Weights of a small transformer language model: MLP 1536 GELU.
MLP neurons of a small language model. Each row is named by its layer, matrix (down: output weights) and neuron, and shows model dimensions 112-207. Each number is 200 + 30 x the weight over its row's rms, rounded and kept within 0 to 999.
Before each neuron's rows, "fires before" lists the tokens most often just after its 100 highest values on Wikipedia text that the model never trained on. A number after a token or word is its count.

fires before: "of " 35, "and " 7, ", " 7, "in " 6, "C" 5
L10.down869,218,181,209,189,184,171,217,168,256,155,190,195,183,196,170,191,206,211,163,222,232,259,232,146,218,199,215,168,215,217,186,182,207,222,232,224,213,184,212,139,213,166,224,206,208,204,183,233,193,187,207,216,198,232,236,191,241,160,206,198,259,217,179,240,216,199,224,232,129,198,197,176,179,217,250,203,157,173,223,190,195,235,221,218,182,193,173,145,176,211,209,167,169,216,159,158

fires before: "- " 40, "\n" 13
L5.down1264,225,190,205,182,234,222,235,221,229,178,246,222,207,254,226,194,211,202,200,192,217,212,211,196,145,179,203,174,240,185,254,140,195,172,215,187,219,218,205,225,205,191,177,256,184,194,173,205,219,229,207,218,202,188,236,228,209,154,198,219,188,262,234,248,170,149,227,146,193,185,203,238,260,212,216,201,189,154,203,221,222,171,218,182,161,237,195,189,157,253,163,223,237,147,188,231

fires before: "\n" 36, "\n\n" 20
L8.down1477,207,188,179,220,166,212,178,183,206,195,147,241,138,168,198,162,210,206,182,166,221,249,197,182,207,229,182,226,195,178,221,239,267,190,208,211,168,172,150,179,273,250,185,238,276,185,188,226,187,189,203,198,163,234,229,206,222,227,222,160,187,215,184,111,184,218,198,187,199,143,204,190,193,179,247,245,187,158,168,220,181,157,209,225,207,182,211,171,229,160,222,149,184,230,177,167

fires before: "\n\n" 41, "\n" 29, "000 " 4
L10.down1312,207,220,179,173,163,232,183,208,207,174,238,185,177,182,179,196,112,195,165,189,180,154,208,183,203,199,197,233,155,190,243,206,175,193,240,215,232,214,192,201,185,168,221,253,228,214,204,193,207,209,212,211,227,193,234,178,204,189,207,163,230,189,191,164,240,230,226,250,272,216,215,150,170,248,245,140,219,191,168,237,176,193,193,245,165,170,183,146,219,164,216,188,191,168,235,205

fires before: "| " 37, "(" 8, "round " 5
L5.down1126,223,244,217,229,182,236,201,214,171,248,184,206,216,170,207,266,158,196,228,215,233,244,250,241,225,238,179,231,182,175,194,170,196,217,221,233,209,219,214,196,122,254,241,219,198,157,166,237,188,193,172,162,150,197,209,248,171,228,223,178,210,218,201,181,215,220,198,161,198,175,194,162,190,210,223,246,248,176,177,200,154,159,229,190,238,209,194,164,171,238,207,226,260,165,218,204

fires before: "\n" 55, "\n\n" 20, "of " 4
L8.down946,202,227,178,197,190,239,255,224,166,214,263,228,251,195,155,187,194,237,206,211,214,189,207,158,197,199,208,229,226,225,201,142,243,223,230,193,161,203,89,175,216,170,217,216,246,187,224,194,239,202,210,228,256,188,263,150,248,174,142,216,196,221,210,163,157,250,231,184,182,176,146,212,240,212,208,160,193,190,152,225,235,240,185,164,190,149,210,164,208,133,196,198,221,202,144,185

fires before: ", " 38, ". " 17, "." 14, "==" 6
L5.down324,177,229,203,204,216,260,169,273,209,222,206,149,238,264,206,206,218,152,191,211,189,212,149,221,144,242,236,224,184,153,164,223,189,198,220,154,209,154,226,179,188,183,229,198,179,241,201,164,201,221,171,198,276,162,160,205,136,159,194,127,206,203,214,193,198,212,209,159,256,199,207,176,168,227,209,170,203,215,205,196,246,206,230,144,197,147,193,179,206,181,158,212,177,184,214,145

fires before: "\n" 89
L8.down669,241,216,203,193,180,168,246,257,199,252,196,154,175,198,222,216,207,196,195,152,220,140,217,205,172,217,197,207,226,206,177,243,203,214,189,187,194,174,221,224,183,226,147,245,180,224,149,193,204,202,220,215,182,150,194,164,195,214,194,123,121,219,179,224,202,233,179,162,188,205,202,202,226,218,178,184,171,206,192,211,264,218,235,243,216,200,207,241,193,216,220,137,179,199,183,214

fires before: "\n" 47, "\n\n" 11, "| " 5
L5.down535,213,215,206,181,165,154,256,209,182,267,232,225,213,237,196,189,160,203,200,143,244,221,180,226,216,265,165,195,246,233,191,130,228,209,242,224,186,234,185,203,204,194,209,214,158,156,212,215,190,245,170,256,159,240,198,203,180,205,242,194,208,206,232,227,236,199,160,201,209,235,209,227,160,128,193,221,187,192,171,173,174,190,239,212,205,155,195,188,137,187,233,207,227,170,140,196

fires before: "\n" 79, ", " 4
L5.down549,209,181,169,218,217,181,213,240,241,227,188,170,204,200,230,173,259,202,171,196,216,170,168,202,206,157,257,227,229,194,221,223,218,168,223,188,225,146,160,174,208,194,195,168,216,153,149,211,193,145,229,203,207,171,175,205,265,230,197,179,231,157,247,216,127,180,229,167,190,215,208,218,185,220,217,185,185,193,208,186,230,151,248,222,205,233,215,179,202,197,231,198,250,168,208,225

fires before: "| " 47, "century" 8, "(" 6, "century " 4, "-" 4
L10.down1509,226,184,180,235,186,161,207,222,213,217,223,178,194,200,187,172,155,196,217,206,226,246,187,190,208,179,277,183,196,179,202,216,176,206,218,213,199,191,198,155,210,170,231,166,216,209,206,229,211,183,200,234,189,197,263,167,126,232,203,107,184,206,267,211,174,190,224,191,178,171,196,242,218,203,247,169,207,217,191,158,135,214,203,201,137,251,210,207,218,203,205,194,208,216,162,205

fires before: "\n" 81, "\n\n" 9
L5.down954,180,233,189,206,210,215,171,203,242,178,205,233,218,207,196,170,221,189,159,145,167,237,217,153,173,226,152,137,183,186,133,178,218,170,160,236,249,137,220,182,243,237,228,215,216,172,255,244,236,168,228,179,218,202,206,218,253,189,195,171,227,235,189,172,140,167,203,212,197,201,211,208,209,165,172,216,189,207,219,211,254,206,224,202,173,118,225,226,180,200,190,172,255,178,150,193

fires before: "\n" 72, "\n\n" 4
L3.down371,236,216,238,191,241,170,240,185,203,197,206,223,213,212,233,180,210,215,210,203,264,261,245,196,173,213,178,221,136,157,230,167,215,197,150,260,220,217,186,143,205,181,191,168,204,174,237,149,186,249,195,218,169,184,196,208,240,226,209,124,219,157,151,174,204,189,205,213,224,197,198,218,198,222,226,180,185,150,208,255,208,241,163,228,201,222,227,177,167,214,197,183,196,161,182,247

fires before: "| " 96
L5.down1170,210,217,222,186,122,221,151,186,216,248,173,202,150,232,178,173,174,210,245,274,230,166,188,201,218,213,213,210,199,216,260,216,190,199,179,160,275,230,177,199,133,248,216,158,204,235,156,229,228,208,186,202,166,181,206,204,210,154,184,181,230,188,228,222,172,262,181,185,235,192,264,174,187,207,167,207,196,188,215,215,222,201,227,234,230,233,178,172,182,224,185,218,176,209,181,187

fires before: "\n\n" 69, "\n" 7
L10.down1296,208,176,217,122,206,167,154,175,153,209,173,166,202,177,235,156,167,215,157,168,173,216,178,204,196,228,212,183,208,196,190,198,182,230,137,223,240,183,161,211,215,207,169,210,281,136,217,164,172,241,179,176,198,168,249,224,246,179,173,251,203,198,193,187,207,223,224,244,157,191,200,159,197,203,176,186,198,187,201,157,185,191,237,220,253,209,195,196,153,179,151,213,208,177,173,205

fires before: ", " 31, ". " 15, "." 8, "of " 4
L3.down1136,162,187,213,202,173,183,261,157,229,175,193,155,229,172,201,228,184,202,193,188,242,233,206,160,227,195,252,183,214,168,152,210,239,187,231,208,229,145,184,177,165,211,141,169,215,191,191,203,254,214,258,207,249,209,239,192,146,192,198,204,269,201,166,155,161,167,268,168,273,181,241,185,198,192,192,178,195,225,222,204,223,215,200,183,179,214,177,198,142,194,176,132,234,189,201,194

fires before: ", " 22, ". " 14, ": " 7, "." 7, "\n" 7
L8.down1107,222,173,168,154,214,227,197,236,179,194,177,191,177,197,176,139,230,206,225,157,154,176,187,211,161,228,241,181,212,185,177,142,167,225,199,223,179,232,151,185,216,188,190,200,152,223,241,206,175,171,167,149,163,180,187,199,206,199,191,207,181,204,179,244,160,139,185,218,203,186,174,214,218,225,198,190,262,221,187,219,179,222,170,133,207,210,206,212,224,165,182,169,186,163,213,180

fires before: "| " 29, "." 12, "|" 7, "s" 4
L3.down1333,209,204,219,216,191,195,209,194,209,226,234,211,219,190,229,242,210,209,186,157,191,246,242,239,214,200,142,217,217,217,200,167,213,228,219,212,210,232,146,184,212,162,275,202,203,167,145,218,197,237,215,225,208,184,256,183,180,172,192,153,206,168,176,252,182,203,179,197,182,160,277,225,222,250,204,217,249,183,154,234,206,164,145,148,193,194,174,198,258,219,201,169,228,208,177,232

fires before: "\n\n" 37, "ine " 7, "2" 6, "\n" 5, "5 " 5
L5.down989,197,227,229,164,198,185,197,257,172,208,236,228,244,150,220,214,184,209,256,220,196,154,159,155,214,211,167,198,218,208,155,176,198,219,230,200,200,266,186,186,182,207,115,191,152,248,203,166,164,154,128,163,229,199,180,200,204,257,203,218,199,232,194,258,214,215,202,195,166,190,198,213,230,184,160,179,238,139,134,188,200,173,229,217,190,201,257,187,182,210,190,252,170,222,169,190

fires before: "s " 57, "\n\n" 10, "ath " 4
L10.down355,201,207,212,203,157,213,263,212,180,153,197,207,199,206,196,220,231,232,188,164,193,207,191,124,198,199,221,230,219,134,174,223,190,181,178,166,198,232,195,236,215,156,99,179,221,235,226,203,161,194,214,212,204,198,218,212,192,191,201,147,117,195,217,149,166,248,192,218,233,242,250,134,226,267,197,148,194,162,243,207,238,205,222,182,210,225,218,188,205,166,244,181,187,189,234,163

fires before: "\n" 88, "\n\n" 9
L5.down1497,197,210,211,201,207,135,258,226,202,195,176,185,236,263,234,191,239,265,239,157,165,210,244,172,170,156,203,215,236,185,219,174,145,215,210,202,203,254,231,171,171,183,177,235,207,184,230,199,221,185,241,227,236,232,215,183,221,181,164,157,181,163,193,169,212,223,178,179,215,161,230,218,239,211,233,186,211,192,208,220,220,194,229,195,229,259,265,150,188,214,210,239,194,214,194,183

fires before: "| " 57, "\n" 25, "|" 8, "\n\n" 5
L5.down968,221,201,199,210,160,202,209,204,201,186,187,188,158,219,246,175,226,230,180,186,181,189,239,190,191,224,194,173,204,219,233,209,145,224,205,214,213,244,233,226,192,237,192,238,173,211,105,248,186,241,179,167,207,196,185,191,194,190,197,147,204,192,177,212,235,245,189,193,137,243,215,259,210,208,178,179,235,167,226,227,209,189,245,180,222,168,197,198,169,194,211,190,229,193,201,241

fires before: "\n" 56, "\n\n" 12, "/ " 5, "} " 4
L3.down93,227,125,249,199,205,171,257,118,228,176,244,181,202,203,227,213,235,231,184,193,198,213,198,215,207,188,156,189,182,188,212,203,206,150,149,206,170,252,175,212,201,254,232,206,153,237,208,217,162,209,209,145,181,234,275,139,248,181,218,178,223,162,208,199,160,222,181,251,156,249,239,222,166,197,216,220,218,237,195,153,211,237,203,185,232,225,183,228,203,207,179,198,226,219,216,168

fires before: "\n\n" 67, "were " 6
L3.down146,222,183,214,203,218,207,244,211,207,199,262,187,224,218,227,190,227,201,169,176,246,193,170,152,207,191,230,187,197,198,179,179,229,165,222,178,169,217,192,207,218,175,177,166,240,224,273,216,170,138,260,188,236,205,214,160,186,231,188,223,157,173,157,183,155,186,222,179,215,194,216,143,176,209,185,150,165,184,218,218,221,137,221,116,205,187,172,168,164,174,192,217,278,217,225,217

fires before: "| " 37, "–" 6, "|" 4, "(" 4
L5.down304,224,252,176,136,222,194,210,193,206,186,175,263,232,163,213,179,165,216,239,196,237,172,222,235,268,153,178,141,241,185,225,228,221,165,186,196,148,168,189,218,172,241,205,201,191,179,167,219,190,174,216,261,152,210,211,182,238,189,206,127,199,167,235,203,236,209,170,176,208,187,199,203,243,205,216,234,198,225,206,165,217,152,199,253,166,290,195,179,218,227,241,217,180,207,223,151

fires before: "| " 33, "was " 8, "=" 5, "is " 5
L5.down902,216,194,227,204,169,184,133,203,247,214,167,173,207,241,180,239,191,188,218,220,181,208,204,238,218,232,206,199,193,208,330,176,159,236,175,190,193,221,196,192,244,192,236,172,189,209,217,199,210,193,185,207,210,195,203,197,199,226,215,151,218,228,193,245,283,251,217,181,190,160,199,168,223,205,242,140,206,192,162,214,221,247,182,159,188,199,227,263,281,178,254,279,151,231,226,196

fires before: "\n" 61, "\n\n" 4, "er" 4
L8.down1079,192,222,230,215,144,165,253,220,159,216,257,154,228,248,194,183,239,235,164,194,201,211,179,173,171,228,231,240,199,193,224,208,151,213,222,156,155,202,226,174,235,218,133,192,224,200,229,196,169,218,230,197,244,223,170,217,167,208,224,183,193,180,234,236,227,199,215,236,214,197,203,196,258,223,176,219,183,211,213,177,229,211,237,248,206,250,191,219,178,205,213,212,168,195,201,263

fires before: "\n" 29, "\n\n" 16, ", " 14, ". " 11, "." 6
L10.down1431,172,180,204,190,159,196,206,217,220,179,261,240,254,169,213,189,186,205,207,197,144,219,218,173,246,194,276,217,211,149,198,137,199,194,184,190,166,143,201,225,267,175,172,211,133,235,184,184,206,141,143,174,237,207,222,212,153,231,178,189,145,248,193,187,209,215,187,224,220,210,193,189,219,249,228,185,228,243,186,198,238,198,178,247,204,216,190,156,218,182,190,253,159,189,156,218

fires before: "| " 21, "|" 14, "by" 8, "by " 5, "= " 4
L8.down367,211,158,235,204,188,211,195,198,198,205,187,202,187,158,203,147,196,201,153,127,202,223,222,144,189,191,175,197,251,207,165,269,195,221,225,182,201,225,222,163,199,171,180,200,163,142,170,193,204,235,223,208,208,213,193,235,171,117,218,167,197,181,179,194,189,179,203,159,232,230,225,216,228,191,218,143,157,201,229,216,224,240,175,215,225,198,261,182,257,236,208,237,205,207,222,190

fires before: "\n\n" 52, "\n" 22, ", " 5
L8.down447,175,191,191,200,199,233,238,246,214,195,174,200,147,179,222,183,209,164,203,125,192,147,192,202,184,240,236,214,183,191,183,214,172,199,210,262,231,166,175,150,208,123,241,161,178,210,253,230,171,151,229,242,176,190,232,194,248,186,237,167,272,141,209,201,216,181,214,170,223,216,214,223,172,169,223,182,185,208,203,248,164,196,185,202,243,191,155,200,213,219,179,230,168,158,226,214

fires before: "| " 38, " " 26
L10.down735,190,157,195,212,222,160,161,179,201,210,181,234,167,207,161,216,156,188,208,217,179,187,216,176,208,192,195,235,258,165,167,210,159,231,220,188,169,211,190,214,237,176,211,181,177,303,200,218,226,169,218,227,251,189,171,168,157,186,232,137,195,181,175,185,221,212,223,250,192,233,220,252,222,192,213,216,106,196,202,184,198,197,213,187,204,191,184,203,192,190,228,224,193,204,236,213

fires before: "| " 32, "to " 20, "|" 4
L3.down451,221,239,216,203,127,217,169,187,253,218,189,198,204,142,204,207,208,213,190,195,153,233,296,213,195,149,203,187,273,236,200,214,162,206,170,213,206,233,209,205,157,189,206,206,166,239,185,217,179,229,230,232,206,155,187,184,150,201,189,208,231,171,183,195,221,191,186,194,174,146,208,245,193,168,230,202,181,246,188,191,212,198,209,250,149,193,200,192,189,197,271,225,198,195,187,218

fires before: "\n" 52, "\n\n" 35
L10.down573,195,202,191,185,225,166,160,238,172,226,168,320,204,228,243,203,198,147,238,198,215,221,224,152,215,224,190,200,197,159,171,209,173,157,200,243,145,198,185,184,232,211,171,224,192,208,170,154,187,162,226,218,186,174,212,245,193,222,208,176,266,209,123,200,214,190,243,201,180,197,209,169,194,219,234,197,198,242,175,212,244,179,189,221,174,212,150,182,243,146,193,171,196,160,185,166

fires before: "| " 68, "- " 4
L10.down1437,198,224,224,225,173,258,181,209,253,190,238,182,202,195,262,176,221,220,236,204,239,193,214,198,241,224,225,106,272,225,220,161,184,148,207,227,194,186,111,234,201,180,189,189,249,221,189,172,195,211,163,214,173,237,198,187,168,226,231,106,233,191,190,232,218,146,222,209,213,184,233,218,208,198,170,176,185,201,166,196,182,131,201,176,252,184,271,235,208,165,281,213,211,221,182,250

fires before: "a " 31, "the " 16, "an " 4
L10.down889,221,187,215,156,248,179,249,233,201,172,223,235,155,162,180,230,163,180,181,198,203,209,141,218,205,215,188,234,183,191,149,224,182,213,251,219,170,191,221,169,174,171,190,180,208,214,180,146,260,219,211,188,189,228,212,171,218,208,226,181,239,264,256,164,210,179,201,211,233,156,221,220,202,238,141,225,211,209,174,170,166,167,180,196,198,223,158,194,219,228,204,233,210,218,197,178

fires before: "| " 35, "|" 17, "W " 4
L3.down1347,177,203,195,259,256,218,174,173,211,171,144,227,220,149,234,188,193,199,224,167,194,251,190,194,206,207,250,215,158,175,190,155,184,183,194,172,150,205,211,226,267,265,189,153,195,212,199,242,207,172,187,220,189,228,209,208,197,197,214,160,170,134,217,197,204,196,189,181,183,204,221,243,226,236,203,220,200,139,190,223,193,221,239,239,219,194,222,187,197,199,210,228,238,150,208,268

fires before: "| " 57, "|" 4
L5.down1376,199,198,220,219,258,161,179,167,181,202,157,130,181,185,244,211,257,190,204,156,223,201,163,192,251,245,174,147,211,184,223,187,180,228,163,184,193,165,179,188,187,212,242,145,255,165,147,115,191,180,233,180,199,194,219,199,241,209,269,180,179,204,207,175,191,217,226,231,169,198,222,187,228,168,189,173,212,190,175,188,189,220,187,175,238,208,209,236,214,170,210,236,147,176,206,182

fires before: "s " 47, "\n\n" 4, ". " 4, "ty " 4
L10.down520,193,171,218,199,183,228,184,241,223,233,212,204,227,234,199,243,179,214,145,204,180,244,167,173,196,168,194,193,211,177,159,195,196,200,251,204,175,125,212,186,231,251,208,144,224,186,191,205,195,228,232,190,244,208,187,147,175,187,276,180,216,202,214,147,211,262,178,155,193,161,163,249,151,201,185,221,209,173,212,197,215,194,223,189,173,191,220,193,162,192,177,188,212,222,167,163

fires before: "s " 62, "\n\n" 15, ", " 4
L10.down282,159,189,224,220,223,220,225,183,196,190,187,190,221,219,227,196,185,218,175,215,202,209,146,153,132,149,134,190,241,196,247,238,198,146,184,174,211,164,249,212,224,179,224,227,200,195,206,218,152,217,196,209,207,213,192,195,215,232,195,145,161,225,147,187,167,171,182,188,170,185,199,224,183,236,207,231,220,232,228,146,215,158,243,225,218,235,188,203,233,197,269,230,265,170,176,191

fires before: "s " 61
L8.down793,185,171,198,228,190,181,192,195,193,168,207,173,198,186,147,196,168,192,202,166,179,149,148,191,207,221,217,241,194,184,203,250,150,212,144,220,181,177,197,224,211,197,154,219,186,184,189,243,186,241,216,208,178,227,235,157,233,218,253,174,205,219,208,158,194,185,220,213,187,157,222,199,195,209,247,200,231,166,200,213,224,196,226,174,212,222,205,199,160,222,157,197,218,248,228,173

fires before: ", " 49, "." 11, ". " 8, ") " 7, "–" 6, ": " 4
L8.down875,220,161,269,166,146,252,182,224,209,168,178,172,200,241,195,228,178,212,225,180,224,243,158,167,195,179,213,181,193,225,185,198,171,213,193,201,201,214,241,223,201,239,218,190,169,268,187,193,209,190,249,164,238,217,197,196,205,238,241,117,168,154,231,173,196,206,164,229,235,213,208,137,181,215,185,252,245,224,177,157,221,160,209,199,215,181,220,191,227,212,207,218,161,233,171,189

fires before: "\n\n" 28, "\n" 23, ", " 15
L10.down1127,219,215,227,219,203,223,187,170,144,156,148,158,219,182,198,200,141,169,207,205,209,178,292,164,226,195,203,191,238,202,158,194,153,234,207,203,209,124,221,199,208,161,190,199,200,219,225,187,166,280,239,189,157,165,183,232,224,210,244,186,212,196,244,221,230,203,203,233,155,162,240,183,184,196,215,165,211,169,203,203,137,225,189,243,134,168,148,195,190,169,137,213,283,186,219,181

fires before: "| " 40, "|" 17
L3.down238,197,143,203,203,179,207,143,180,191,164,171,265,193,240,239,191,210,158,205,190,221,216,180,151,196,194,182,232,214,167,189,196,174,230,182,206,167,179,227,240,183,153,225,223,224,244,241,239,191,207,196,225,157,230,199,234,178,169,218,119,220,245,223,209,243,224,166,185,216,158,150,206,181,162,205,222,182,231,187,187,209,195,200,213,222,182,207,182,249,223,250,185,176,145,199,193

fires before: "| " 58, "(" 9, "|" 7
L3.down951,165,212,247,229,199,146,244,185,178,183,238,207,189,136,271,234,171,136,207,177,210,160,191,226,234,174,150,180,171,214,213,216,176,237,176,201,198,181,207,229,120,185,211,181,183,239,157,243,226,184,164,171,214,203,197,261,226,213,223,190,191,229,216,218,192,227,180,231,213,301,212,177,215,223,225,258,157,192,206,157,172,224,174,208,159,291,231,194,232,222,188,177,259,219,222,147

fires before: "|" 28, "| " 21, "\n" 19, "— " 6
L10.down1506,214,211,220,263,177,153,223,210,146,192,110,257,198,260,235,165,219,162,186,190,223,212,192,146,204,265,178,200,219,183,195,171,141,160,165,134,226,189,241,180,240,232,224,239,206,236,190,182,194,169,206,156,221,206,233,174,226,159,199,195,245,194,180,201,192,249,221,179,146,213,205,213,199,179,205,176,208,230,213,172,164,177,175,162,202,171,170,235,178,156,225,161,160,232,209,201

fires before: "\n" 35, "\n\n" 15, "the " 4
L5.down1512,222,158,251,149,211,205,204,222,214,251,187,229,200,194,263,193,242,193,181,206,246,255,209,226,179,175,223,251,206,258,168,200,202,259,227,197,185,151,166,202,206,216,203,216,158,180,225,191,197,220,201,202,215,189,189,168,185,197,164,225,188,214,228,235,184,149,221,174,240,200,165,209,186,198,158,179,178,175,194,148,156,218,194,232,262,200,166,171,264,171,198,190,252,186,191,118

fires before: "| " 42, "|" 10, ", " 6, "(" 4
L5.down18,213,264,249,214,170,187,231,202,200,185,166,208,201,185,250,218,201,167,160,193,180,170,234,176,208,221,202,183,242,215,184,176,173,176,195,186,249,193,207,210,217,231,221,212,205,234,216,160,153,138,217,185,190,216,149,186,157,183,211,190,228,187,238,166,182,165,212,197,208,195,214,199,198,216,251,292,147,235,157,229,208,217,201,203,171,268,186,223,174,242,226,179,187,198,243,247

fires before: "\n" 43, "| " 15, "not " 13, "\n\n" 10
L5.down778,210,184,226,180,212,170,207,224,273,246,239,227,182,183,201,207,189,185,191,200,229,156,167,177,175,230,195,197,222,219,200,199,199,157,148,190,227,245,245,202,166,207,159,155,201,199,171,159,196,207,139,230,174,210,235,160,235,232,192,153,187,164,236,288,191,211,191,207,246,176,204,230,187,179,240,198,211,176,208,231,230,195,214,197,170,214,221,230,229,234,190,223,219,188,114,262

fires before: "\n" 29, "\n\n" 22
L10.down936,156,220,205,206,204,155,215,200,206,239,187,182,187,169,161,177,216,193,184,143,234,171,234,165,215,202,182,176,217,261,192,187,199,202,197,195,214,132,209,206,216,182,256,211,203,164,195,176,209,222,258,168,226,239,199,202,213,173,253,145,148,205,191,161,196,240,200,187,186,182,198,178,210,215,224,211,207,196,205,205,173,202,230,234,172,128,250,184,216,205,180,208,149,230,193,196

fires before: "." 25, "–" 8, "," 7, "% " 6, "'" 5
L3.down1478,161,200,253,105,190,187,163,217,203,205,221,192,204,238,223,243,197,171,193,179,198,261,176,181,208,163,196,166,201,174,254,165,194,221,193,217,173,198,176,203,143,238,284,191,215,233,239,172,215,190,226,211,224,204,152,243,232,162,239,121,188,179,164,187,200,184,172,191,185,197,154,190,229,210,179,188,271,229,185,267,182,214,228,196,251,220,128,208,164,180,179,111,236,151,155,258

fires before: "." 21, ", " 21, "| " 12, "5 " 5, "–" 4, "|" 4
L5.down924,175,234,208,261,179,223,222,201,168,189,153,120,223,204,225,223,174,198,210,227,203,217,197,206,196,224,224,219,237,213,196,178,221,236,179,151,220,171,214,242,216,175,229,165,238,201,193,232,155,167,211,138,207,242,177,170,225,210,227,145,199,189,184,197,198,132,160,207,199,172,184,164,198,204,187,161,212,209,208,141,215,175,221,221,255,225,235,184,203,167,211,117,219,177,137,208

fires before: "| " 24, "|" 23, "\n" 5, "ium " 4
L10.down1030,192,183,176,181,200,170,236,202,220,178,192,195,197,198,211,164,152,233,210,215,207,248,240,235,199,218,212,197,228,260,210,175,268,199,207,185,216,232,199,185,197,196,208,216,186,171,204,232,215,217,272,219,183,177,213,240,234,236,195,194,213,229,204,182,187,206,203,141,226,226,174,228,254,227,177,211,170,187,230,166,215,185,222,207,228,245,222,195,224,200,161,216,167,212,177,169

fires before: ", " 27, ". " 13, ": " 11, "\n" 4, "." 4
L3.down291,212,203,238,183,118,242,219,216,217,183,251,178,156,165,192,218,206,251,239,166,208,175,174,161,171,196,216,190,205,228,187,164,181,172,227,208,227,204,205,204,159,170,184,200,183,203,162,173,201,239,151,233,216,142,282,232,169,260,187,207,200,180,254,235,169,185,164,158,208,172,174,179,247,140,187,229,204,247,154,211,209,239,203,171,177,238,195,188,165,165,199,179,163,164,206,186

fires before: "are " 14, "to " 11, "a " 9, "is " 8, "were " 8
L5.down640,234,186,245,229,222,229,220,171,177,188,163,179,227,177,151,219,240,256,186,228,191,131,204,179,257,196,165,219,223,195,168,184,225,193,205,211,154,209,178,192,155,196,122,204,255,197,207,177,226,161,191,240,205,230,164,197,166,259,215,196,171,194,181,215,229,144,218,178,178,189,222,215,204,186,206,150,139,220,178,156,189,146,194,171,206,223,260,202,202,211,230,243,265,213,218,198

fires before: "| " 23, "|" 20, "of " 10
L8.down464,172,101,194,207,207,184,172,172,225,165,193,191,161,210,171,159,185,169,214,195,184,165,186,228,240,162,226,180,204,197,213,248,199,242,230,209,123,220,187,182,172,209,210,188,167,252,261,260,225,209,192,215,141,217,233,210,241,228,223,229,189,178,192,200,172,169,222,241,192,203,263,207,177,166,221,220,249,230,159,167,191,186,181,227,199,225,168,169,225,233,203,205,206,217,202,210

fires before: "\n\n" 68, "\n" 12, ", " 4
L10.down437,216,238,179,189,239,246,155,186,185,215,204,206,188,167,238,170,185,206,182,198,236,244,250,152,216,226,232,188,213,206,159,189,247,198,154,171,163,190,204,237,164,182,172,157,164,201,154,222,190,206,218,185,208,196,224,155,175,188,211,139,224,207,202,128,182,176,189,156,215,193,165,157,190,222,178,165,162,160,206,185,222,162,162,160,203,221,253,171,185,223,181,248,216,183,208,170

fires before: "==" 46, ". " 7, ", " 7, "| " 4
L8.down308,217,231,207,238,129,186,210,216,217,201,206,202,185,190,299,198,137,138,171,225,182,210,233,261,200,209,235,178,172,207,195,257,139,202,202,264,206,188,185,178,231,192,235,189,204,154,186,242,233,187,137,228,201,195,206,177,195,200,226,248,205,207,210,213,222,217,156,190,224,238,165,224,209,196,193,213,244,209,197,256,232,128,285,255,233,189,185,203,229,219,168,180,183,166,214,208

fires before: "\n" 41, "- " 10, "\n\n" 6, "| " 5, "|" 4
L8.down1385,203,144,228,198,214,228,236,196,187,239,206,171,164,245,215,212,195,182,231,172,177,265,262,196,173,166,183,224,173,199,218,238,195,194,218,173,197,250,175,151,171,255,239,213,218,133,165,197,180,224,178,213,197,153,206,190,206,156,242,180,206,212,169,169,205,202,163,232,167,206,196,204,241,237,220,150,259,200,185,202,199,228,210,256,210,174,196,218,231,246,173,219,253,221,204,276

fires before: "| " 54, "|" 39
L3.down566,225,264,194,174,208,211,231,221,138,198,211,168,188,195,170,218,186,227,228,158,210,234,228,186,247,188,198,205,264,196,154,232,281,227,178,217,146,231,237,193,208,201,209,214,237,211,187,166,198,198,176,171,185,207,201,223,239,251,178,169,124,187,205,230,253,172,166,198,195,313,222,268,204,218,179,252,193,254,158,224,197,204,212,293,165,200,171,234,204,165,205,181,227,238,164,173